{
  "n_head": 2,
  "head_dim": 128,
  "d_mlp": 512,
  "qk_norm": false,
  "tie_embeddings": false,
  "init_std_up": 0.028,
  "lr": 0.00098,
  "lr_mult_qkv": 0.4,
  "final_lr_fraction": 0.0,
  "seq_len": 256
}
MLP neurons of a small language model. Each row is named by its layer, matrix (gate and up: input weights; down: output weights) and neuron, and shows model dimensions 16-111. Each number is 500 + 25 x the weight over its row's rms, rounded and kept within 0 to 999. Numbers have three digits each. A neuron's up and down rows have the sign that makes its largest values positive.
After each neuron's rows is what it responds to, as a language model described it from the Wikipedia text at the highest values.

L4.gate33:481467492493500480511534486494534480526544494495496463483480478451492473458499479473510524508445485490518437488482471533524475520505510532493527503529497487485504509518492498529522502504489514515512450508483496530506503537458551464514538521490492499472486459450520469478455507554539507548
L4.up33:492460537485523524509504492515499515529476517469485516485501490504501503488493473492529489525485472477534509437534531518547508523468497466455544540523502456507459511507489524482495453486494557534510519472479503519474484496445520519515465518498461472524491515502471524531534486452453539486
L4.down33:499499483531487561489501466520505482513471513526519511503474491488540521473495488470540526560504463528512497536497509488463524450518509442513478508491493444519527500460478484488480483498468516505470494489463525506489485492505445516502504464513544549487477520493518487500506528488489471503
Responds to: Ambiguous stem-or-word tokens

L3.gate403:491545453534516517540518481479512473451490459497528551473468486492452487491469496500493476521518524533516514509537496526540484510540539504479504527492535492466517472531503477471521568499486493484463534526542442490482493487552522527500501484487499492521506475518485529471452497539509479477
L3.up403:472511503517544533528499518494486472522492506449531519495511487476497506518444525498476545470469498489496481514493479535517491481475502490439467487529504458537499482494463478496527534489474501495512453500512487476505519478475494513485504511490530446492491509520491533508523498493528519522
L3.down403:522461520490527491479529516529510475493496515537499482490477503469488518501503477447500479476479522494491515520490544504509510541526504467493478470490543509496490509507504470456509551510527499506473441523500489505509509506508522517521533520480470492497491474511515479450482475581534484565
Responds to: Word-final suffix tokens

L3.gate91:466482451506518512508483520501498497496452485504449501487515484517440483491496468541500485530532512521519495483462553556492503482559512532495547501522491518483505489493471476509481479532506477509520491526479504516510482516516491509494497457529488489507499509463505479554546541487517554504
L3.up91:447474471509453456495506493533511488480528495525502506429494447505456492504482493482539486534511504508509486476483528518442471477506499515504514485522518496469501549496489458492498460507496507478468500506496504433503477476526516486483480488461499539468505516521456530471512512521486472492
L3.down91:509482508517469515494492505480505506449531535529554502499533510497473546445534474510508525517500520489533528471497430494488512482518432483482518513476507454487521555529549523483476496490510514456499503493513474448538515509469505489439490541485527510517543532467536505479489505531465499506
Responds to: Word-completing suffix pieces

L4.gate277:517483470491501510484500449519495466531517479536441489532482562522446498537468518540497525542510516560493487492492510542511480500484486497473464487495516451500507494534501509452496540461496508529530553489490499490552451481474491475465508485522515510514491513521502536505487501468496567524
L4.up277:506445469478470526479508508477495536480461527491458493473550479512518444499517511480537505499539523498459506509508470529518511476466499515496488535513494509490526487516509470540473522500508439450499464552481515467515507517537475544510472507478527540489519518470522538504526491510484516488
L4.down277:518524494513534445514502472488462527518509489536484488549484543518469486549464504517479492511505508469504501482479508496520500564521611534511489517493460486502477453468463521475520497481474556496533477485496501505507521514498485516492473494479534456530482477514506522509482545500491510537
Responds to: Month names in dates

L4.gate438:542556498515461490502454535508519488520510503487502512491467430513534514530456535483498510461482477468513532507506499462439465543543479504524513519513461503490506500494482510469536524510510516537454448507501489490533469502461523502498508487489490505482515498487503486515476466497489459493
L4.up438:526526506478518479516502526463546495464510504503505467507518514454486502495481491522483518534473503449517513501523502494457497479484503481522494496477528527516488588477509491503461553489508492529492480489481496491568494482533539500529512510508497513527498525529506454500515516570486465514
L4.down438:471510486489470505542455487490519487517526469570496509502526480523518508462553502493502460493502516532533510517479505498506462514517489492498546481517491507518543499500487458478500506501456475508476544487446515468498551436510523581465493489510498491481507472530468493473497450496531479506
Responds to: Word-beginning fragments

L4.gate141:521526500482474486491493514533503518501506508497525527525539507491520480511469438510469517497497508493477517509478480488458464520512532490485516520496518507548462489523498462546513502523522491524496519546504492503478478537538509517491449507510527493492526506544482557491533513486502501537
L4.up141:504498527503473438484500497464488483464485490502523591502541493479491510456506489506477537483568552509487499459464490479505501521510501526496475519476527505510534461554483485484468487480458521498472510493494459522502428499511526539457547502489515506515493471532484587479536530469490522482
L4.down141:473475495501475485494489490488507516461482498500498525472528488498511570510485500489480515495510495461490505471540479478479493435496351514477525508472480518500539479524512484533481495478480526512473477523525456468533500519502460501468534500540498523498544477514498495515506475463530538528
Responds to: Preposition "for", plus "people"

L3.gate158:502504522517524479529528520518502520445526496468510502502500504471485498524506458474513483484444475514494480487454514490527518489491522550502507491459492475477484553475471485507505467502474516518513462493502498499539529465512532454475524501494524529480507505488463504524510472413538474484
L3.up158:538489519482497520486533483500486448489458487508459500464489517499480508538472513535522485485501504477507485513517505509515495530507487481484470536504497486476496522503495514537528534492515500485513505474452530502482483511501509497468503499458543437500481508501471501461477488466508494514
L3.down158:536529520455483476474461475522517548539486513499450498505473492513494485459490527503548516519453486467476515541496476493489510473486578505489478521520467510529514454513488481514517541539528477503463518512509488445522535488518497498491482514488526472512532514496507513497474502487504551498
Responds to: Conjunction "and"

L6.gate271:548495477462500525436530508513507531509550499485519493529488504513538541480501486449461503484513572520484501512502518516488464527470521519528467478507476548509492467502508461506502484422519517498485519494525520504525486491511474483508546504533465484492493513456503504483522507529526511460
L6.up271:495535455472472505505535533517539519480553481484494522474548453457490520524474504495494533486468488499495535560507494489490478489471538468513481524515575504496527536486511496527498499496493477525496526505506487483521501529513537509492439511523518491509513486500503470506545492496489476496
L6.down271:489481513465495482522497477517440474535530441501501479493448532517524489509510479537494453524456482458440463473558517536489483513488500524477533476465472547504504521503491529518490508514522534481478513505504538523486507526490510508515536478494487518491502534495515509505516498513532549493
Responds to: Mid-word "em" fragments

L3.gate488:539511513488475494472502546522519505519539504514537491488511522512479501512448483484529530520525461480476493532521524506456507519543475482506474513476511471516505504523463461512518537522492489522474435494514479531505503501528462499500484493510538505521506506478521503502506471487468496461
L3.up488:490466515469431512504478497503525492523533497465507451494492484522463480484510446477517477470521483469490543531495522503504484492520491491500458497477478480499474497538511499538476535489513496487457446463520496495551500495483488470485498523488547517530508524466528471496537494491481560518
L3.down488:500495473533487477486467483511507520491512504496499525519487458482503509485520514489478516509499481500506499485533492510498485539540330476508533510512500523509519509527520486518504548485480460484488457452506476456508490495486533534495513464510439536508522503515531503466510469485482518492
Responds to: model, for, and I

L6.gate43:495514454502545509511517551553483531493467507509494467561493508501504473528540514502440473493527503475476486495495482507499532489491549558486473524525510556515488460464479485508467505483497497484485442520511547535482499526523488514502509499483469476507463501515517473493516500478537460550
L6.up43:500478476473473490525541514525498534493525536543478498485493481499469469472483487519498447495495498500468482494526497501487544460497514468521538507494459504501482526548513462518530499503455488473518500511472506489496503543477498504453483500481513498475514520507474453510525484505480439513
L6.down43:517509526467459501523503512541503503504506502527506511486527542478448511470519449494526523494485496534540453502525521516490538482500478500490496524496518538543521512514480477460510514515495449521487479521517538500506517515506525522504483485534487505489488504438508433480519511463470473500
Responds to: Section heading closers

L4.gate71:509470445464482514525442509471529548472485520515430484529487525503521470490530465492484476525517510531519464469538533512479542464527492535434516487495506517512505483502494508498480498494502541492513488499512513502485488466547515521529516506471493513492478566539544531504492519529514475561
L4.up71:524526519482521490539506473492501526519534486539506556472505425491499501500470527501493463504468475489484495498436559468494516537537483489478520542480505502471451506522496495489474497523468520521508510492520535482444475481512474527496499500515491488468506464465505480545498521553453526488
L4.down71:491516472486457465466541537481486486455513500499493539507453468522435519487533518499518497474506546520477499473496557490508486509509566511524534496499489479526480478516532558482504522524498525496500508516500483525516467514485528526511469530520453523508479495509486479459472447545531501462
Responds to: Mid-word suffix pieces

L6.gate54:498516512464509436544507480530522455508466460467478488532488456492512496507481523517562505540472535532454476505505551475540530490472528522497545517476484489489495500501513516507480513504535537472518491485504531519424489483500504508465490487489518513545466498486483489499536489528482499504
L6.up54:511454499490507461525506490495502456475479487431497486511530474527522466478507522506499496553492529545485458484492517470538542485484500525532507504512493502485535467481499515505483578503492476476491477506454478475470500445499523501487457475490539543496450492490469481510517507535481517500
L6.down54:488489499509463503519504476518576553472520500529464458507545511453504529483472514523504525541509509474564488464517501499477526493478425522494514521502489528449540490499498480542473516470529443530463520506528507542454454435504491491502511474515476512503493509509527475496462484515464499514
Responds to: Section heading closers

L3.gate243:534490518490497475469506488558490504519525467490495520478514482493466513495502462474511500462468482516546456513526507501550488501538512501523520490501499493493493520494395508514508506519503484549489500535470495509538501523461501511508488483467526500459513456500551492529513461503527499515
L3.up243:494477479496464543517555503503527541506503459492532506509490438501516487484501484476542497479481433486498530511527484513478456494464481530432482479488473515532479457502529507485502526503512489507490501522516486501522526511531494495489520499520484479514492522497512567462496500499520475464
L3.down243:460478529487469519497463496472467478543530500539448555491484490440485528513460471500496464473481461528534499529494483534509500492515486518490468487528497489468516500497478528513534498476546511480520491506490521546486496473438480522505447492540460465502507532500469500498501479492555543502
Responds to: Word-ending suffix pieces

L3.gate199:478490478508544480522518501513501512465524523477510504450503555526516480501539480525539523556444469495546443510490502459551538510481491538503510516521475449516541519489544503497497539522459514511475533458483527518524505520468525508505489496510451483486473474494489546463537467516511478472
L3.up199:528495488493435484503517468555518518473513526453483493541479509496532485499492507474457474487495489488497506512498499462512511453519495488512537499493493535561527525483516451479506482477502536484457505527494499477539524485497528499564519491506471492517498488499501449484475511453518513505
L3.down199:527506486481485484496500453514488550504510467505491519512494513519515487501496496532560518523478469468513517495468503484513519528465549489509529492493455507518527488523523510520488519512511519511511494454552502488478468516541479476462490518563520517504480499495481484526502495509484470476
Responds to: Years and split-word pieces

L3.gate371:471525519467499451503470475475500468456472536530447507488486470510525492499490495495488483474502502487507519465522505503517520517491489496496461469412489510495504450509472503538507507450515539477544469496462512504521526487484492462504488523520503517502511530503524506478501546532493500523
L3.up371:495495533521477497482490445467510550474532447499479505539466484521576500479539485528452505500520524497460492495507520495495510493549500496506497522476490533532501496473546470481545511559483497526504480485516548509484526473464547513499473452513535473501496503520506514465511544500525488533
L3.down371:512488479524513529486478501511502513488494496538549500543462482504531549493489459523511479490480488535496537498485498486486550499470446478515493482465505472481503489471496525491422505481481489532543452532431494471507515532466495500518483515525472495558542515477497524477469525521523431515
Responds to: Subheading closing markers

L6.gate106:543493465511508447494523529503493469504481483465540481493477460559529508474522501542521501490484503505492518515481542497532522467509506502520496531480489501521520484520495546475501514533502520534503490534474531489496494509529475518489483481515519521484486466478463555508519481535510477499
L6.up106:472532545503523495526526490523526507479479503519502513538490534509548474533528512498514487503510518459523540501528483532531512471520523493491453447487518490496521515522463485522483546522475515508467470506479539532491508532529485510527530485525519476542550522490523489493516475538491495443
L6.down106:517581522470484494509506538559475475512510507442534534494489499510488520495490478511478509524510485472493547491461537532519502454462623491538523515476527539556521491529492536525525493530503514558510483559481524472552508500558452507490467470528534507499508522476473514493529499544528456495
Responds to: Word-initial fragment "we"

L3.gate328:545500516476466514476480493528490502490486483479480468502489517509508505491536466478484512484478480529476535521529513433472546494474513497525445478479470521498473456512516521511480539478478515456533507488500519519525517532457482487509568498505494499509478493493543510490471472453539537478
L3.up328:527503516472493482517497485497478505504481513525469556502479436490456521499481489486544467483528496441524447489480500471510503515493509493480518489479470482486521475491542517500466512547483509501499475472504509503499513509533472478486533533496538490494488449537495509515526511497467544531
L3.down328:496504441523521461485533552473505523491513493498486538487503498509511503486510505514564515490496558500520523504455517528513499533508473491522519511508494498464481495504521529505473550498533544511502554517464456448472513488505505547472519525510509488515491498523502536456546527528490483468
Responds to: Subheading closers, word fragments

L4.gate216:513526521543508511493556485469474508460500476461485486451504502555475481516497516482517506526514492470487527547509500517479463499538504520492557478523460505478489496534497510480525521514527453453497526465479478521495483494500501522522473501488484484467484470547508511469493495528471560457
L4.up216:513471508474504524472443473524467512514538563487506494506501516537531527468481459531482476512523488511465542540517532488487481465486512492515550519514480496536489467458515451507483416507511505498469527477502507477517485452506478472538484516492479516497485476490505529512458520524451515492
L4.down216:496495505484506484510473551524519468548484519459498522514471508487521510522493519539531517443508477488511510532468537511492540466504509496491523538509558490520555471497507483530537474469480504531544530537513462492502463481548489496478478466524527474497514512489526486517508469551435495510
Responds to: Word fragments, "city" noun

L6.gate451:508503506488547506506472499509499492512491487527530471493509527509505515561489486467517509501488475531505467519501510479480489473519493556527471473498525484505490477534498518511503471467454519515482474515478515477477529511531518470520526524478503485518498483492515493435525440500509468530
L6.up451:476501497479533481471500525484501510491537521505533530452500504497528486507513518456456511531506465522460524516429473448510496503510482493489488544472485475470545475497510497442523528506501529469521487544517468510512497500491497470513491516554508503468560512522501490480486523553456481512
L6.down451:509523497485507456517477469526515480517494524478513470450530490520515553515496438482507479514467490509467470502474477492538547468481430490507517506486498483507504463490537560459487536516477489466532512508477516516487524535473532533473520510547517520499540506486514525493469494538510482492
Responds to: Mid-word fragment pieces

L4.gate417:490533455582491507492523460537497479480497470501474516505501449516452505572507482547516460489458513519546514468443498472512503539518487528508510518487489506534490534482562523483478532498514464484487479494475492493506475503506524506499500505514504514502467502486510466523504508470521515472
L4.up417:468518556467522493524488500509510491491495454496483518467541488482521510510512533493534513460504508501468486475473513438540488562514495480472475503532523503513482493483537511525477480523502498443516572517549524483453516506514519509511469500524510527490529468496467483474524453499477525518
L4.down417:518508471477529443466520477517497528485482491496459504411502513509516540523505500492510473495485508477438530505491507482491505532505538478518503541532513463535521492463507477515448499520511489493490489476516471505500523515501511553472519482489512486545495494478474512499476501509493531493
Responds to: Medal; mid-word fragments

L6.gate239:561500516497497519517523554499495496504477515496519473540521504501503496503491462489483518470485511498498502497491466479529477504512522486534475516518471491522468527481492524476520460504509475474486479524486504502503544507507503503500479471509471498484491476474480510510509463452525530547
L6.up239:495507482515511472491493485495485515490536482526508480520497517491487495486474493526466489448500450528492543488453490524490484475482503517471534489511474498524503512521507461515459491479487511478450494440542485507548472519501529496492506526450536471487503554504512491469528497525492454498
L6.down239:579494483480520487500489527509445480564465528475464497542480465509517421478474494502512514473499491534470488536490477500581479540522493519514529531500478489525476500514505485473514484482486515446503482503500510479477479507511524447459480503471474477501497515486516493521539501462524502499
Responds to: Mid-word fragments and paragraph breaks

L6.gate247:493527446503477489532510509507472527526530527492518492531530538540530424489509502520487525505526533482498492491513521512482513489516512532516463515492466508545480463489478484507493503500527512496528542531510503547500486504500473499510492514536527511507453568504524500465491504512534479523
L6.up247:508505437529489506482529517512478508493534532460509494501527512525523465484534506514495538505496527512504468471525522474509525475523468489558477520476520518515512468474503473461497512493492515500480518510523500511515508480500475520525503502549501516513423525537506485510492462480560499509
L6.down247:514470455496493512505517482492466530497500535472488502527516504521508460463525525510505516516508499479524455462509507491535515481506331489518491499506534513516511481482501483521490506478498528489478517493511488508513478487485488515522476506512503516514474507539525486527506488463533503474
Responds to: Co-/com- word fragments

L3.gate256:478471458511507531474525488485479532421453466494489527475510500488547500455501494525530504510491578506518477449479499427529487505457485496474488510534482526512551492523493500523517522497506512516496488520527463507472452514501488502494504489451448484534494521515458495502482518497486474494
L3.up256:534530518524538480506487523518523498491523504498528488491479467494495513511516541498476472539513541509520466533511508480457471484476496542499476492504541485490501519495471506508465487477499476492510504483510526486492524519503496520473538469530473525533480501520567545462471524519493516489
L3.down256:513524542528472514505510480495511522483513474453498509497476552533442480515505491487526489513485472536471497495509467481481520486472484457520511512524532509479520512509503529485504453542483520454518489521535490487507516502552508503478507465523529499568502535561515485471496537481524499535
Responds to: Mid-word suffix fragments

L6.gate199:524478510521538492521526509465468524521455477491485536523472533517537530519495507485508467507491537493487472492479447471498562497482477514495467514525498457514487467492529554509508491517508535512486551496494525501468536519456486519496499492480532487479533511496537509497503499542466507502
L6.up199:527473504488520463502488451472470484449459496473500547507481527501508489485493523496508451536493483490528486467478449484499495484549486544496483512474482450511491493522487516504510451518507542526418554474518498490515524439473477529522497485513461499510512483472535504496494499549471468491
L6.down199:539494511533493503452499525491519504476565472510508476511496457499499523492474526500494530532524470532478515470482532522507445486490416495522535481510496523502504554496512438484476513484478488471482435475522454516530471510501511531520490521502483547495486499507493533534488510473510516488
Responds to: Word fragments and foreign characters

L6.gate13:488504480452473492521523485503464521516466502521452544480478492522525465483439531491517511506513468504469508515501550511462489453476540463518493507546487486515501530490478498516523526529524511516528481496512471512464504507508502522496493482475515497480534538514465521450500503546476553492
L6.up13:470484475482470490508518481476480560482507522479437549475475468484538478484473555522540501507512486478505490499521503507469480466447492472513505487482531466496513515515471503485500563532470519522504464470529467514457465540506512526496504488485504515478521538527505533482507468532464507454
L6.down13:486494478462485502520518510451509519499490517460466521493473490529492486485509541496518533558509499439517494495515539524478483470484423464495522480510525499500490538484490513502494502536475531491496462467496474481504432529545494523494519488476506524498473476557482555454487516507482498470
Responds to: Initial capital I

L3.gate168:488503482489479436522458513520507533480516543502509490502477484493485493489489466485488531482513504545497518494479469515498526528524492499515516526524512450477519522500517506558512513483465541485551532519502537482488453484462517518515496491519463531514509464513491521487520522505495459500
L3.up168:523492482535553474506541464511460548524473505516479526488504540480485496493519487506490507503468456491512475510498505465542500477518491505478479491527487493465505457475521552507518523504526489530480512485443426507543507554499515476495534496524489461500507486492470491476487490541521493484
L3.down168:502477472516509525539494466486505512520496527487535485476463497450498489514529497510511506488554488531473495492490518543473494498463630513480490503536488537452475530495508500503477497511454507449519503516486491496513507537484517478531453511545508519490472489495505518498484507479504493494
Responds to: Mid-word "co" fragments

L3.gate451:494510519473475516509500574473446493489477519463531518484515502473468503493478503465479490509498544447510540520501479502491503502519513512510501443486499475524466506496510531519455497495529492474483495508446495462488463473572497489481533498489523512457521499511492464488517509449486555484
L3.up451:475486506500499479489526474545446490467495503503539488523489512497508492505551494524523482546537485519522488514524507485511532498488510461523510473517506467476481567489509493515473519486520514445516524514468502504499497501511544508520473460491476529526474554488505469501506443528509515478
L3.down451:463500484502498504436533513483496487513508498495491509461499463498505467509472545506488496523493536484499512509519483508469483526485419490525499510522470522479531431474532476504515494483509485543526494472499515498479493510496453537485528481498542475482486489500483492511483498506524483510
Responds to: Country names

L4.gate276:504518488515486497520471513492533516458502499515496508508514496511515514450477526498510499463494486497506534440489534499481496498534506480494507529480496530477514464525438495512464552478530506522529515547518537489516527430537559518504555502460529521526519503505502491515509507460492484506
L4.up276:539447515520462440514591508514514530502475489503540510572520519514477495469494461515504490479493505488484501522560544511454512482467505521526464530483488488483486519509495461505504503516546495495516478540490479477501540504507551493509504476471536480512522502464514496480532520515462487523
L4.down276:485484519500582464483497482518465532482486516488492544489524473483504473460510523506509520441513478473519543474497498490495505489516543480487504513504511472509461498508492491452491492501499494482509526559488496504493471512454529510553484492483509477486511448553511487483490522471498473519
Responds to: Mid-word fragment pieces

L4.gate72:472490521526506491537525477483509468475533504459539534521467563520496521497502486482508512536514518508459470532494496508481516519498496483482493480485450514509462513501513513524488479499475488514513506523505522520461508523486465517510516514500503494502498494483485476493560516513492529525
L4.up72:521465515522533481502484492437516492513553548467522483498502524513481506473528458540524523526519522537507470444453537468528500495527497479445511520499480513477524520496539477493476511518476513520471499511497486492477513517469483511518494529516469508485459488506481494510549490493512489481
L4.down72:517481511486517499463484471498539497482478499465476513476469491513481527492505500495509472499508498468554509505513493504501510502521348488501470495493510485490541495431504491522499520510523528477489503520521477499509512507516531466469514471526481505540508523497520517486470501474505487474
Responds to: Noun-forming word endings

L4.gate508:516555478525473450464513498450480477514519505450528506479519452495483486491446489466460474529485532469490509498493483513491489481487488509477546467493468469490518516526545514527513473519494519506483495472523477522469482484479502509460494473506535497523525510513491488508531519503503542507
L4.up508:516510505532464466515497527479520470465512472458498491494476492542515516507522469512544490507482536520483489489523509519527532560433498459496476496520505452483493474525505505517480454536484487504505523462513461489455497442508502483509502518527528532532523462497516506520501495522512592496
L4.down508:475504502448515505497519469531525529520492476530500508515516478443494529486535518483504485492532509519519508510536476494465503493560382498535466485514538481500513479482517502497514516494474481479427502545481500544514491500485520500495511489487481529505505489491503495517514494493487487499
Responds to: Split-off word endings

L3.gate46:495499497483513526498526515506494517521535480503508506525523520433517484525471516525506522497512511570495520514498516458469503463504528535462507490504504476521461508575495497525533505483495491507536480482465472490461471487476474457525473501455492480531425520523547482531532506485497453506
L3.up46:491533529482486465507533512477538502517515488458486505489494464461535491494490432486508516479484536492539539501519460487522492510560508513480512524512517478510471540550560501465544524514495468489522486467512457467523497531505445532502466492505519489518496518505528500462495523502500497542
L3.down46:476485480519496482462494517466498490508491495470479528491502520460551492512508506520454470499487478479523485511523473497521469470493318506514477491544553481532483477513532503490549510496505498488470505512492513509479516502481485489469513510511451491489507554522500528494491494462465527546
Responds to: Mid-word fragment "et"

L4.gate421:501536461472492517525485478528525526531531492480507517464491518472511514512514481532498492476497518496473517495493488459496522489491498488481475477492501537452510545466506500515506514526491498473575508541458481547492522511539465455499527517506442489490548434496518485511520526475535483506
L4.up421:484536479465431492496495525541530517520525514499508479480504446495496493525504491529508474500517505480462510482508446511500488477490461524427503515454497516507497565523490516515487493506513491515495473500499516479522511493527520514529529489495488492502479517508542580519501489538475507483
L4.down421:490487474538518495427504501468533524477522478510494500518470501496486473487491532525446481526494509448489502463510492484514503497513449497451523505529520493489498463486514472528500511534505503525492523490529512493482521495532493481515495490520508501514491471522471486470523512475531516459
Responds to: Table row ends; mid-word "and"

L6.gate42:507539519527504488516493500548476523514520499510447479506510486486534492504511525512468499538494507532504491486495490505492505477483516471508521478523497490495520495508467465532466489503496555509500492511514498556485485542520510503498516501484549492469454516517522502484539454518497489519
L6.up42:460532494451490511510517504455504530478533494530535488521519520488454514495521465502480483479472514528527501501455527569489502446448456459467479510487525527515491520477486465503490526476493518498511506518494547556486455540521523501471509503475530517475495547530510461518491520447493466540
L6.down42:517448531505472522508506512465503467510518468546501476504525520496465491544459465492548499508479481495484552504525477506510494480483468509470498468514497514513496490501473525476501494470492514501519500504497497510508492529491474542531503506497518488514540507500440464465535472472522483498
Responds to: Split-word suffix completions

L4.gate29:476499517493479491525500475525466500549489528549508521506540548483484514534512534459473548518504483485540441466478525571495502472466482446451483541446515479500506466490493491509465451488484471514480493490503514489490525497520522525483560518481537499526537521526549503495525476524511535509
L4.up29:510515519519481513488494451496499494467498496483479489498520503494472462506471512507541508512540524552531500468458491477540512473469508539488467499482527509452518517493481465482516517523505478490486495510457483519510468532466504556536574487481473455521544475492518512507511517534500527496
L4.down29:481461506522533496514458485488543540499464430543471473508490488514525547557510482478505486509490445465501493452497543529506530496508447499491457484476457527506488479477524479484502522508511505512459520515526477481484507503501513525460524520469516456512499535553456552511492471529497501489
Responds to: Word-piece "ant"

L3.gate162:491555462524496515523472526525480553538529527478551478454498508495496521521499478513515526490532498522532503487518522523436500427516491502501509478495537488492531498498522523510484497519500482484466504479546501505489503492476500516500544501484493462483505455473508487528542508540484507503
L3.up162:526479471498524437467514509526492509478519544513494519476505513546450509502452526507496547445469520541485513519469506550504452457508533508501568490507474508519503537513466477541502500521470478523460504477494492494528532500490490541481525501464490507494488469491525494526490494520465461460
L3.down162:517478501515479516481493493511498509544484461555499530475522488533496489541516475515488503504552516509516498540510527487443529492478445511515496493483525536498509492520480460545518542475473446487471479514529438494511500523469497512483504495491467519517505508480502436533488500470473522494
Responds to: Word-internal fragment pieces

L6.gate307:488499471503479501522479507469524473466473479469506481486490507490519505460447508521502497526512515494520475516494503493454547495487534504538485477482492510484515505485501522453521500494465525455509492491512554509466521457500478454500513498560533456544473512508547506471484491515467492466
L6.up307:514471526522511485509496460498459500504511505502498538475464514470501476505506474463447494519522511522520505482511522499530480460472543475505517508446502504520517486510507506490516499504519505471514531541492478518467528525490514545483504488502460506519497506477479535462516479566482472461
L6.down307:508535478509496525500458526495522501479543527489473493497464532521530486450481508517507492531455483468548480496494524463461498484484526518529511481507533568476527512503472512470513488482522494494459501515498531513475513475488467510452490478516505463530453506497462539452487510529436499467
Responds to: Part and word-starts